From a checkpoint of a small transformer trained on Wikipedia.
Size: 17 layers, 6 heads of 32 (2 for keys and values), MLP 768 ReLU, vocabulary 4330, 7.66M parameters.
Architecture: learned positions, biases.
Training: a variant of Adam for these matrices, 155M tokens, 9485 steps.
MLP neurons of a small language model. Each row is named by its layer, matrix (up: input weights) and neuron, and shows model dimensions 64-191. Each number is 500 + 40 x the weight over its row's rms, rounded and kept within 0 to 999. Numbers have three digits each.
After each neuron's rows, "fires on" lists the tokens most often at its 100 highest values on Wikipedia text that the model never trained on.

L7.up715:520536524487581495462537511529451577520480507468477446568422479460504559478557500374427425537544493524418471449537479490441489492473515438507606500487517495550520521476477453492597522566516515552472497496478496491518469540430530406547485520478450548496534497509553539465470508465524602512467532496497452474477540531555480486505495484527535485503471520554500447543476497553456462460523
fires on: " not", "ither", " again"

L7.up288:486560511488432519542491555465498505521476506542547564522567449483438483451499524399594532524492515465585531429502476502466509397502449459528476499482435520439496525455516516526447583530447520529508472481517507555565549486478415507539463537495481535476520512476456585512445515419459531546530477554508452479462520510489491532500533535491473504469574456459568530502482472460537519555501
fires on: "ic", "ike", "ick", "ian", "ich", "ied"

L14.up92:566477557497404486488551484528520481466474505496498482504511494481542546607616472509542549518484475486493526453533523512440498488420487507519503473534514485465406479410518541530546539489493525670485506523563426505563461581448471402480450520478494528543476506520503484467508518514425480524487493520465496450473503569523548492448489482467474501482483478536518561482528473473461527485416
fires on: "ver", "or", "ar", "te", "iv", "du"

L11.up574:467567517510491536518531470456544484524479438538484471535507528472539459539539458455500494511407480505472497451493523554519479532484487440442503496488458454493446550446527501436497536510564560583499495479485421450563442477471480421526534503493516462547487460591508545496505495521566536598475530482487507496505551525544506519434496457529510567433468479585497484529520481515548436497468
fires on: " Re", "qu", " de", "re", " qu"

L10.up498:483528529568505465519488556506508454518467516530442529482443456469521493470566439467518463537500517504458515445495537525505487516518495464412537456442469488467479533416517568480550486527531470507513510524515548589548491434567497455515375454446513499477523486510506503529497442448527462572497482509473504565435503534552497544529518455466502579519568497461489483408525501548587498496527
fires on: " at the", " by", " by the", ": \"", "ed by"

L8.up5:429444549441414527571611471535595504559485473533541509543435435457526472500591472529562550555470519499434450479501527506537435538559494491497541492535399424474493464536509504516536454441407486455475487493558485526532466547482502473538493571491478557513482480460452508518493502445527495560515513480509490491469490511586522463470491458562576529481504508530512518449521496457473515475498
fires on: " pro", " lead", " adv", " en", "res"

L10.up302:487457541509561489566517529556502498533475481430483519518483435488517470570486488510447482561510475512462500507502445540555450470499478515450434493418507485543413469411449505444569453535567501507535506484532501452477542451542579501460468518478474559492509506550518548517486424538517482459390471492429552543515449564514509520473534422505540509541465495522506450490477500475520506465537
fires on: " an", " E", " a", " all", " out"

L5.up432:580603541483448542556540518397593477507487485520473481477478531477513502577525479498489553566476500469473514505428512587440510530473579494505451463493495390473509465503536448481505472549507508498555495514468527576508459534476467512500516516456450511498498518498508491486504494492491480530569480467460475566544499455492392482423483461509469547462500507578524450474449546539559432448495
fires on: " Cor", " cor", " Col", " Mont", " Tor", " Grand"

L2.up395:445492519484539500516514577436515491451500472491589524473493522478536560534465482546445426475422442530492507510501472493485413499455533573418522515521478506452522463433504479393516562573502598474499484481453466476481459455472542574510465510489515515467551466496450540514492488531575513489501487533444430538485570493480511515523436457503515495499513453463503489520466536453566517502450
fires on: "i.", ": \"", "er.", ", \"", " | \""

L3.up424:517494546559521457481507565487482502566495523508479508570540490384503503493549559509483485566501477453489462486492545498472523472471481503453562459492459501541467515471525553505567549461466503530559438495452512483555540510578478577484492513522444487517475475515508457609544478463476507506479499529494413453497461482485422591474541543492500529486496516570468415490532538458437535433472
fires on: " V", " | V", "- V"

L10.up121:528545555481524498519433448489480517508466478480564491482490541443541469484551438458472500554468524519440455477504489502433521501530478472432552422483543466493447535487491460450503495477486489593462485482551460490553479473519457485474487528478426534546536505511561488486515493517482587532505527476524463459497524571590519583475488526554498564491532553589480443490491437547510439579527
fires on: " to", "v", " qu", " not", "qu", "ph"

L10.up399:565503502464489531555471465482461506597444478547488541469442506465511450460506491571537492482443519492465489408499524541464478474506591535444566471477445422524490486446463434519466502531461457500493491530399472483559542535520464494529502547557481593443552485529452474577464488507449475547491509483491496554410500527547460477506472515498425553474494488444465513531467523524476489479517
fires on: " research", " Res", "ical", "ientific", "ural", " Awards"

L11.up687:525484533520490445502512530535505519509491472503493472518527470453461497457514475495505435496475352437552500459436526527594476530432508470468478500492486525481450479535453483437510541466511549459500523547482515485522494481534508523448460503510487540503599514524528591470483487555478521601407512429510541440469437542524520531524491559457536451590474522561554511522531530545532419540471
fires on: "n", "l", "im", "k", "m"

L8.up114:441516525557519479498565460515471526526464507487500518575479562440501498433529470405445422543417506507407468456498520558491508532498536525428572467541511465551477473451478474470534504559461545521477486495451509483522513524477520426452505480534495554539498483533515519522514495550495582524436508449465465477439514538506551534481474479500449549455482570538506444519500485561486482523500
fires on: " not", " is not", " was not", " did not"

L13.up57:505543574492527484501493494528567493471477467502506500430503502464410541497491524481520445490496519509458483486460524522469484473456592499538498465470500526530512486520535572486532471537471533499406439524534539613465509490523500473438403603459447477483586530538496534492503527454563466470529561469503499462531509520471495449473485487451517471535472490516567482429505527508497538558454
fires on: " In", " in", ", in", ".", ","

L10.up636:502512558518498521463520496568458552532502448475540487525504458497531530525540522491414543549509499402502427485425464509597490478448450505447495492466468480518453438511437532482481565514526561524507497529479476516521428456542474465474484415523542595502465498500489446515479450415585531497569479439523487445499505485498499546474480542506504552545523447492525408404576492521554546504480
fires on: "at", "og", "uz", "ats", "ov", "us"

L3.up574:554436529394559468435541562514543584497467502479580451513531476526532502473475451490462461562482467522529504469509432574488407452425469515536492521521513446449485497452498452485509531584561509494539445463548465509608526516491513521429529588435522520455543474525479516500507514489558504535512485482485467535438564475518479533452414499463485433551553498568507521516426484552516508542463
fires on: "\n", "\n\n"

L7.up365:462468546462489453536495566550498521510490511544550493543521508556477545487513439496520496503518472488544515512426532517549469513496506451489530395542528521543503447494440535466490468519508460515534451399487509503551490438478503434469429402423494504461499498508496483569445520456562516488477537472508453438433575518527480472537509537464521562514551494525501529515481488468513475568495
fires on: ", s", " and s", " the s", " the b", "==S", " a b"

L10.up226:520436481498467514498512511562536524542478483443515525455528532512523626512550431502522488517511468459497497516453620548507518537496494400493457487479496519467500509465480517513480487497520465493465446486553528601516567467537470555426480473496483489440488426479547482525494515487480459455451515466478440453551522512527502449496542477465517501586555450509514532428524505486527542599406
fires on: "l", " Bl", "al", "h", "ank"

L4.up718:522484506439482429476416561474502513497486502500538476508473504487541494459499420510446483475410444439536451529499545492539497530499445514545510495490502455537436532498499477527490516517425475499497457544560540541496502452566452457442516558536513506520496490551564447475532491499546553566475493508428429465511519521473496481509515544473451543524531458569468391439493502498557449537474
fires on: " Cl", " cl", "Cl", "cl"

L8.up640:557483492441509497484477528583477510548459498495412534572458515379492529521539496455470438455479478528509503508512489510464492549525484464504550509527510468598441428526513545496494492619436486497453560532514501496506485475559496330522517451508462580505548501544507488464542440468521569538496491509552510492452527555528477518545536512501575515477500487541471516531466563469462403448540
fires on: "ly", " not", "ially", "ferred", "ed", "imately"

L13.up125:469515486497518437523427556502618591504508469488471539498535430465490515519484498469564514482538489516429502488410574514483456462536481544441430418500549472489478544553489495500481492562528539540441365488562561462507433495445508529548519488534442502475514508506499505492475494461516550506440503478481511514494512476532512522398578487486494577488518479493500500463518497464493451448482
fires on: "1", "2", "19", "4"

L2.up171:462514487529578499518440512432488493447496485519531493440507435530511506505483512495456457505497537522533457535473489534479455440508542558478473506545499490434534446487497515392529527525567525534487497524547486484454493411494493564523526481482507494463522473451487540544477503449547458453496476509465409573484551496526520549498484504470392514530522416488546496525471561458483497448502
fires on: " | \"", ": \"", ", \"", " Mc", " Mac", " O'"

L10.up618:514548482517534469529465457519476600419482485444510521554518427467416445545450509513468520517487510535483439527488506529427436378412560538503565446535554542474516603515530457448516474543530505475484448528536553529514509423499396485503454552508500460487559473458476540534516522559516543466500544506493465464489506521421527474545477461500484469545464532517502527464520470503533468507478
fires on: ",", ":", "/", ".", " =", " |"

L7.up310:545586453543451444629500484530591480489500490505562531476512429494530493454485523504498523531484438502520434500507559501544474500453462461476505456606473518489462441537531477488470488545482563521538496468520442496455438498486447503507500434493486489465489476550551460494526510453499475542527491454469482496452530555540501550507521492488471475515549462541602407464543437450531457489526
fires on: "\n\n", "2", " ft "

L7.up554:527480490473532526453481527494498441535495502549513517510583428508556451487601519499517480553505491480512505504497501554437520450470438530433466491574482477473543453491507487468479542499436606479568475503468537483553539530540516516452499499513425515465509488497492486635478505516449506514445522493386485453574527522556438519461516465518499484474586423556487562483565451472560503535505
fires on: "ri", "re"

L7.up210:557507482507504443512418506503528449535459502585527509425498439393474490460546511446521437539513509496450479433432597552461426459506506491419574457493441422429525492529542490523496492511520522456521439565601493634514460493539543452503465553493497520452530490499439536513522460456466552496474520496505533499531451464529435495459549438462555528557531510510510538449532469451512503541489
fires on: " by", " under", "ed by", " under the"

L14.up267:524451534511518503509540503453498451509458461544519469474478507478440535568568480423507570529435528498526473563430544579509413496522530490495491439520504440509437450464534512452454462538493457481540505519460537489475486556474469528512494573453542531514475543504485500523458446558482464475520447523469409547465504579494565445533473477565535529464465519607500489517550525535555420521503
fires on: " Col", " Cor", " col", " D", " his", " was the"

L2.up392:499542495504521506553532488558537497498470488545567576480566476429515440562490513523533474437527484489467507494473515510525514512499435504503546381519441476528489543476507402472424471555448538489499483574441474490453557525555550441501527511487519500496534478492545577498482391510498459502533503470504502485494455412514472584466513480533523511552482440520490515428521485453471524451473
fires on: " ass", " March ", " September ", " July ", "% | ", " December "

L14.up347:490460528580492487437467614511506492548484513507434538565485495491509466505492487496527524442481452471475483447468495510499482447472423474451569473457552532532482534530458490520528586510484541591509450536572515488496578479550466460482527496448464527507506535516480492551515451425566499480479431527426578463480490461532461519451495437532478490537491459524532489453556486526465411545417
fires on: "1", "2"

L11.up384:523552513419460521459471521512473455494476475510504504509448485460608524529566490461475576537407434444459446519532494558522476491448469515518541501540479509495458467480509571522552546435477563494416538553569434478504463464430531499408506539459539554493465529560560542452622425543460503501472489527521484491459445507553515485511432495437487498486491525557495577491515526446503418441437
fires on: "u", "ul", "iv", "v", "or", "if"

L14.up468:471491504466528518523524440518526523537453473554503536504445540420525483574471471538572545495463491495456508408467517501514453531518488533539533475443501429543476529480462497520473508584544514573452498451457574498530515551457495418466486511444510569479558435477492548513486497444522507480510523470409515519538527461476499511501482500499445514478462525484576567465439439412515558489487
fires on: " s", " ex", " l", " en", " expl", " del"

L14.up725:529491522519490453443536443520560530528528523541495529503550463516521565536464485468610504493446532467490569526483568502581502462565469402420480472586504519502469467470503544468472504484515468509452486454495488494466516445447466510439493493502474521464605438509543559582433516466536410514465531505510530427493506535445478539460504494433471508455512470491526562517517447445545487506444
fires on: " S", ", S", " of S", " in S", " | S"

L7.up89:544498550469460477597545472433528503482468494518529467456508512509519389514534529469480557529498482458529521480480523484508489544498536458519546535492489427536451531439504475517589498536479456451500472518460522509477555556482480362536530512477447501468499505528496502553483490535471486613498505462551484562465487558482427488468519429508462489469545468494514474422489516547580494475491
fires on: " cor", " pr", " Cor", " div", " special"

L14.up483:492505566475532446519564551539577521497484439508502512529453447492447558537455482484464459480499486505436494498507513484512484489443451512449470458479568508565457525468558536459435572550485506496534413492538529552481514412489488500510459592540447445464528537533576450541475557529520496520525521467493574453481538501482434574453506467511496479464472492558571542512492525443527512509494
fires on: ".", ",", " p", "-", "-p"

L7.up515:591558535531451449581511493570587504571481502481547509508524481479540472424495541536440502504523472484457463478479554492505508504467491500467512443541522476516490424446575514528508498500475514548542533408490553502460484504522491529541492489450497477432510452550462421487439523408546521502542494484473495515433540486522497451433498491469516431482536476496548449403551569450462511520500
fires on: "\n\n", " Date", "ours", " ft ", "|---|---|"

L14.up616:510571492392482508501487434503506523439476535479472513432462509511465578511474508407511493522537499452474474507452483568543541507440475434456491440588524488553514485530511509521445551539446544434516493518512427496499556490494432468452472475494462469471449497463499468503548422499500494506432507512425527444513569447492470598550469523512498535449519540584480453576525451437538490473538
fires on: ".", " | ", "0", "7"

L4.up666:509558508431535504512526535488544576505492515521472573536485449533434469567497448558583450465531466509534496505534592581508427483469481490514576522474519547422497469464548552486490535551528516544525485561537491490505559417501487500489495525427532486533557473532442463522463531501509467475519509505539555454451482481503528574554491466480475505515475517498519494438489493462543447538471
fires on: " |", ":"

L7.up198:605544535504533490459521453487581490507466501522435499525537501487493506487550406451478563563492518492517484463462509630473499467503569510405437505459470436477510493454571446472610464532534539601543445493497509579552520541448512459555530498487484536497471487459479475506482499491474434462547498440397458537492529541497464479497434538528531512462465544567524487532518433535507509528442
fires on: "and", " inst", "ast", " Grand", " cor"

L4.up470:516483513505510516526506551500480531547464473559453535467479425465559457619527546511485491507497550511521435532492510513534476509556484444522494526503422481488479433520506539533472459511455523473466510581487467524509482509516473480426504553522483480470501434432508503462518448509476498457471502550540484522449493487502519433511545441531507488475480451531493485445565464466479432385503
fires on: " found", " appeared", " played", " appear", " featured", " represent"

L8.up172:421494473448467498544494550557581500515474499480474540468430403492463515491540482500515520567473479454518487454453554574508472413484453510521502507523481507482491514495505542540461512555485480468485492528521571570602540450466516443496485559566383541482608510501429491540534412520480491531480472494482494470467455459507512524509550525473510449471553494504574558507462446553522480547479
fires on: "ian", "ist", "ic"

L8.up486:535452471526473494514447460557531549476484470487548487535501478493472565602568503441489550512508492486509487436491477501476514462468481548539505491499523478483419510502389549538514552507558565638515497494476570451539503515486531439562435446425479580402500513473484533558436516507514545480481502489473543519517536469517529547489415541518525476495544493501532504486559484468487539488488
fires on: "at", "in", "if", "ot", "ain", "pt"

L11.up529:512483543523455442483439544523461492478508508568446475415518483550525517556551466507527512489503458451488510520509508486518443485471485502528448509413553465474445477417447509483542513559543522514477463508472541539532578503548479488496533475538437486472517457474541470522488505409486492441554493439489484413556473478517447481496595444501535556600527492497530416433543485500515446533452
fires on: "l", " Bl", "est", " Port", " St", " South"

L2.up216:535496510422463484513593490569504512603471521484528507526518497425592463550490471532463520549417521436495500485522565488497500494440448395543482468537524422509511459545518454521472501493413484506497479474542543526568467537465501488404521473536533519476537458485459515510569465454556539507570509497452498463449491490534500554488470492521481485503477459503502520489545454470572497519500
fires on: " comb", "cl", "isl", " Democratic", " beh", "|---|---|---|---"

L4.up271:462492551484524425467473514539533486507481503535532502558543552483516503418503492484527482529515519496566449490517505459517505472489499373521494507504505452464498480444537396521523491501486490492543518488476455481561613538489559568470423565524518502438484447576494522512560508493507509517467513479432494459550496441500490476520517528452485489565546488485448456502554465472495480564443
fires on: " are", " is "

L10.up267:481419536427510438550523543468527541477498528530568464507456444464510542496487518538430497504522444527491499467490447507516379415464526538435500495486543475458478519471488468509569572506515516541500464459518538505576542504492555526456491531397499509453511529453504469519549509498545477570581451520500415560491519483503497557548495511502445476478544505513591510501486497508508453510472
fires on: " ==", "\n", "\"", ".", "\n\n", " G"

L8.up204:531476475482501457597499548480472473437488513498480474482505403509486516458520443531515552534456478441565488529517450590474463466552530584484453490511508518494497541518436452515500535566547474482503454506559525488469549481480558531446511533478441555470525496499470448574460449484531515543486472485469526481459528431455465445465490507502491550504498516483520536433515552534513456481509
fires on: " sy", "ec", "==", " sub", "pec", "==B"

L10.up23:466409543489451472535535524562488510511499521548522544496472467500518567535494485500538498488459502477500506526482545480501429518489496484493569465560519467525462546456504536441524517534577469520470487455429432448456534534507458481447494468437531505500590404478474517541421500448535493447505558476429548425412555574459499496472542550465510475463548488471463540514529521489449519511502
fires on: " s", " S", " the s", " of S"

L8.up474:535478500535567494509517589497511548492464502447440530502540389521464441566502533460451421563483509503497527508489479603451451461473479541436484505481504541498457486455494558465484492592508511588567507478532540507466468427516534435437463490524506515474485480520469500608477440545495481470457479491468494506507481557462568536504518438532454500497466486487520483524519438545537415498490
fires on: " the", " a", " an", " The"

L11.up510:517531497567497468453520506503566631482503527447545546547486404490463513515504470487548500476509470492505480505470541505447455441461496497487571528425465571427516555509493485432510571475531535505444404558503527501534543490507468527521490552472450497493582549500489495473425503441559536498478480560410513495488502541572513451509517481499484529552462477547542501494532502489440479513467
fires on: "1", " |", "2", ":", "n", "="

L14.up332:513533497421475452556554516552486522491479507431476535496438522470525457414489428516502524483514468494434529453431520515568540472464468488507519458450525473452441561526480561496532502574521558464496478525457487504515559458469489498502367509459544500451500531520495473504454552519473429477492467515485495510484464517541539447582564529491496528497453541492536446404504522516523507465503
fires on: "1", ")", "2", " |", "9", "8"

L4.up192:491398513479546471521514527478476598466461501496499466499484463494545537554473460501425492519519435517516502447526429536458432415478509571488526533550516450479483514471525509508571531564500532503503489472468468503538491528465524472457517490504520542534474488486454507507494481492568490511472508511469453537428592474495425511514347509535482490479540537520517466505392546550518491510495
fires on: "\n", " \"", ": \""

L8.up527:473416486497489464530476485530494513546492502569585498472523420466500570555498415517516429485507520491503514521477521528531443484483513451475560491538486545496522445493489553461488440614541454474472473456462490463489559496447464512461462516446498504471583469483483481519486480422454543446536542449468487407417512559464511511515530511402500513451513518476484577515556497498539517515524
fires on: " s", ", s", " the s"

L2.up701:561452524423597508518569524472548582497474489546491449486557433450533500478492489506404483540544437513509523498526484566475363425513524520424566517550476425494515521512459521413545517578450563479462507468435516500556515507466531513513541522436524505536491454475436522505491512474565479460492503488488428544480546449511458461488447501450459494511574520532510509488394505498573468549470
fires on: "\n", "===", "| ", "a ("

L2.up324:470464523538490524521503529553546524579499520477585516491538458480548498503584493444484533540502422422461438465478499542526513481480407516446506500502442502478468460499512503496465573460430572607483479507572495525504513469538548503460524494503482565483514468476522471499421454420559595499523462453505442489547551451551474523458463429462493523513514480512586457465441479493512505503489
fires on: "og", "iss", "uz"

L10.up252:496538532511513498476480493489499470529496511531506486492540498511500470515467523457531490531513439405524489467509540470537479460478423433449499482552495494486520454533520460368460501450457536527453480516451485527595540469550561459507510540510495498452512540488497579536551466536451432522487491480550508575485555583558498533522505473454498522526589456551479543524503394452587527524474
fires on: "on", "r", "ra", "ou", "ri", "re"

L7.up27:472536532484475484487508469478591478567484466451563494484427493401510510514560487404549530542504509464522478487452511524487487524454530445499547431476518425480520528492552414508511478451471503532548546439562417503480514453455432461421513579533496518495543516574605477479541462464465560536458497448491461468511441492550483514508523471504475539437446502543484492508454525544495437511520
fires on: "qu", " qu", " Qu"

L14.up224:527446474460475451464528541507499527527449533487521537472490487502430516453470494440548498574504542513473500455504520461509530446481571485488456472517483427490555438493541479493527577485437497475470486526472447416536542531485449552518419577500558523503550537553511453511541487453495540514468553466524479482507552504571558473423543452457447484518486568560472448564559482397482489568472
fires on: " were", " being", " had been", " be", " are", " to be"

L8.up195:531492503428436474447451458505508535537470475469523459570497473434528521479548463475440506489475465489486504451444490468466508531494520531507519464520519475579469478504475548519538502579473483579497493422530450477514502505465502468450500464511516561507531479569525462503530500452521580536454495462537451396466479490510561457519494569498601530490448515598498504495495519525474409511501
fires on: "qu", "vers", " clos", " respons", " poss", " qu"

L11.up575:558523528448529521504397477533566555524487471525455571492541532493497497544493476538523445515529424471541461386494445519510512436476421531434519474508426447495512473497507588489471533461474534508475440510502493509563495473504471433466478520490502578498457457453503476546511474438445483529512537436500574475493533500521575515504562549511532455530547499517534531524431529467486492510505
fires on: "ot", "et", "ec", "in", "us"

L3.up331:476438555507574498557521466465555481570471434495525458518521468465518452443578470516514469507506491449458424529555530551514487547525464540523574454520489434546468464423454494501504441448486482460510486538466530525590450453545512507508537611491543523466501447534446536498512456501513457518516520469499526528555414481513484496441478538467466531492467493445504533410461440434504461439475
fires on: " prov", " pro", " adv", " fin", " Fin", " publ"

L8.up314:524558530544481494531514490525506469557496482484429581568490537443447571512519465465531547522504454460427563496481493478532519459532454502479477406454524496477468554505474566490486550620552537510534484464433452481482421483554488466438478448592488464512480482556423527519446497400494481490459489508556486489564498503484478500524503558510500570444500473483494488505493489488506457383515
fires on: " | ", "; ", "100", "9"

L3.up298:572455463507519509577468533406589463478497485515542486464466502488452533485497457538493490498520462503605448525515470473551479495571569587465440456518500516451515540472445495480466505547569530504497503504536525448541488481475562604506439519497519510416473461517504514585515500523508444529464516504510545484567455477522528525496479528508510492561481512435460518477557506492516456474496
fires on: " two", " sy", " sub", " partic", " four", " Acc"

L14.up448:510538498481465431538478421549567522447438494455469475508453509483498513497468439430518552479448459483483415456538481521475529506540547534474530456564528522545544514533500472500506419456572603474470473427570503496512506554479531462458444533514480550462519458499485483536535492504548394551501484449387472467465503563485534574514503520471422523547551558477588500492517582522519512501491
fires on: " sc", "c", " mat", " reg", "ac", " exper"

L11.up611:523456529459422480533433531537588466461492476441488478478492480512452530520504570518449483473437531461501450506518514470545493504466521522524520521559529444520449524499516419426532529475512510543452462513517467469530541551470538459528461543478515541502507507501516520541586480529528493549461484472439510435339412492459411496523542471464509531621550522449547458502515543501478483543437
fires on: "c", "in", "ell", "ol", "ac", "um"

L10.up625:509548514462425485482484538498501527512492507458486496505473549445491492503475525436497464512464429416542480510469549480581520522516552443505484450517504541559467513539477530459519504424567538458469517556502392482505545341424492516463434521489475459511491459507642506478498482487503483523486501498514549496439511454558484518463488535408493463574488520548515497471525506514492506470502
fires on: "ki", "n", "ipp", "ins", "ov", "l"

L11.up525:546511517480556509497489522495489482486501543487458566496477486526533528493480515453549552490565498483429531528472538477478513495538445487413560472462498520546508484533453452511517574527534544590462443555554524518514536464494505528543506545510493489494523458550509468493404496434564523472454418548477524494503476486479483510487580452460504506476470489496550501547492458495425475443417
fires on: "1", "2", "4", " April ", " November "

L10.up679:482562524539427457496491495481554523492487490461477560450416586452461616560495467477495521525533475507452493527415452475510506486525537509465477394503509524474427538521459561526452513571450540492515501480421495508482534523522545521461378467460425488473485511493528478489525484485467474429495485534455528452531443466540489556497504551549530495470424531528577457486473553448534507489528
fires on: " | ", "3", "1", "9", "8", "0"

L13.up613:468416520486524438526469449452467491531466500596527483532483476445451566551481414482484472499452460484501489499452506482547488472498498530516517514466531439528545452469554514505559463547572519507507475512465505467436544503476527488516437564448544557482527420623497479488487517478533553503489559393447510462504538478450512487560452455440486545479498518499529525428464507467547506498473
fires on: " d", " s", " l", " p", ", s"

L3.up527:542520588510499461515525584496456480509498522470500475493500497429494505469531546494456495522512425484516447472531577503463488511433545520494522456503471466560454550435525549517567544496449517522504473480463536476572537533550478560521478544477489512516460492536523472545536493517457531535505486505518398487461443523503438630472554559500481526487539502522514417494513521447460482444428
fires on: " V"

L2.up240:443634541496512548522484536573489529546508496469537540514503494468486513483523505523439515477493501511487497505516502468439466529578523480490523444493490488470481582488522461500515482472506517429484448517442498544467531521527563481531403511530547459521494453471552538486553452513482387486491537437453482455483426414513472535604500533516500552575474474522486488515503500494569512580449
fires on: "- ", "% | ", " the ", " July "

L10.up345:557469511543467516512505468567456522572467509497509445551463517357445568512519472450418494503512509519538462493465488552468487497527550476518602486436487490578503530464493509519523527516530498555484460502450467480418465560551475497516401502426505560484541464494536513488474532426515535477471495519536417504453471463578458486521454485474542561517494481514523426543471508434490446579516
fires on: " to", " not", " him", " it", "aking"

L3.up743:591457502460474477530543553474485459531492554437516490484537538446499471533511450535402488504436473454504518464500580491528491480449448459555554434500512470494540490545475491536490491497424483494485483455563528542602513485452491467422478522551496504459533475525480481467520453508580594478542503473508512458508469488546561500496541418510476495496449480528479516509572459479586463539466
fires on: "cl", " led", " comb", "Cl", "isl", " beh"

L8.up725:491501623532520488437437489486504534508491560577500439527517511516481463480495545471456349496533546369553499508483510491522458520461445483481563444583443476535510526430494445395470520482509587491498535533400484498495469440522482460485486549506528504486539484500497556571501551525505484444486474523493430431545578512476486545516519465453527576528527470488489545513446484495567495452492
fires on: " Ro", "ri", "ou", "ra", " Mo", " O"

L4.up364:526457513435518442497495497425590524516461536481548501549499495523506531515519462518504474537496465514566521478555487575500387449450490479489486508537498431396501471403525486502497522555508559487517451502504438487608508528459495524444509506400529519457543462532480527504533514529519487547453483506418495489477526483526496536509414521506474455525534532563536519492467453565511524505481
fires on: "\n\n", "\n"

L7.up130:529494514464462473496499487512494500538492469498508499507512463477521505568523441463433537508418469488472528492452447499479488470416476481497459499518546445545454445437486462510466512622482506643508505498534519481489469504549512401458498488537430521475493496512493450520487509481517569495540469478463460539437544520494500506561551470499529525463498432537507493501509510476500461585464
fires on: " He", "ann", "ome", "ateg"

L11.up110:512441510548507453503507514527492496502488479547581487464511491491356558514490434480543518513411469459531502534498515515443460505544559500487477463525549528571568542466483557395478485544567452510479483458439480481489473476484459547482487487445500521485547463505505522522565475445546475442509554438447459456470541493459472417464510576480543552520488471567534551543487456420494505527499
fires on: " s", " and s", " of S", " in B", " the s"

L8.up593:514563500501561528479514473455560543489508500447472563535457469418394572486510532400516483534511451522491418548458527463519502454558500487471491432523492501472514519537507511456428538580437575489450572502453462498488494461504543517488478529462463491464464463500507506475530468497579452507439490496477544501535494475507449494521497522495441462461477499557510460525511458477500457443538
fires on: "8", "3", "6", "7", "9", "4"

L14.up8:547491580464425486597435534536529533575513420452534526505493515491521483488547492481504488530475444516493531459407604511519480462522459505486496478516466478520466456531494530558480500566510497584472433431554498546491531584517516492466500443460453582501503465452478475506513496459474522528509476469487478399504538477510497538536497554432542516517554453534524554447559481515507552530439
fires on: "c", "h", "H", "ac", "al", " H"

L13.up433:557505504530497500504437507591505581513471434502506513521504450489492483526545529493519559497506550446522471415486455553445509399462441547487520488508540438475491457451483543454496508465532526510453421506501554465512553530490467464497474527479506616466514441470560530440490498505467530468490491469398493504440585469523505478527507505495534510529534517541511465488440476522478570568532
fires on: "ent", "ust", "ens", "in", "i", "ot"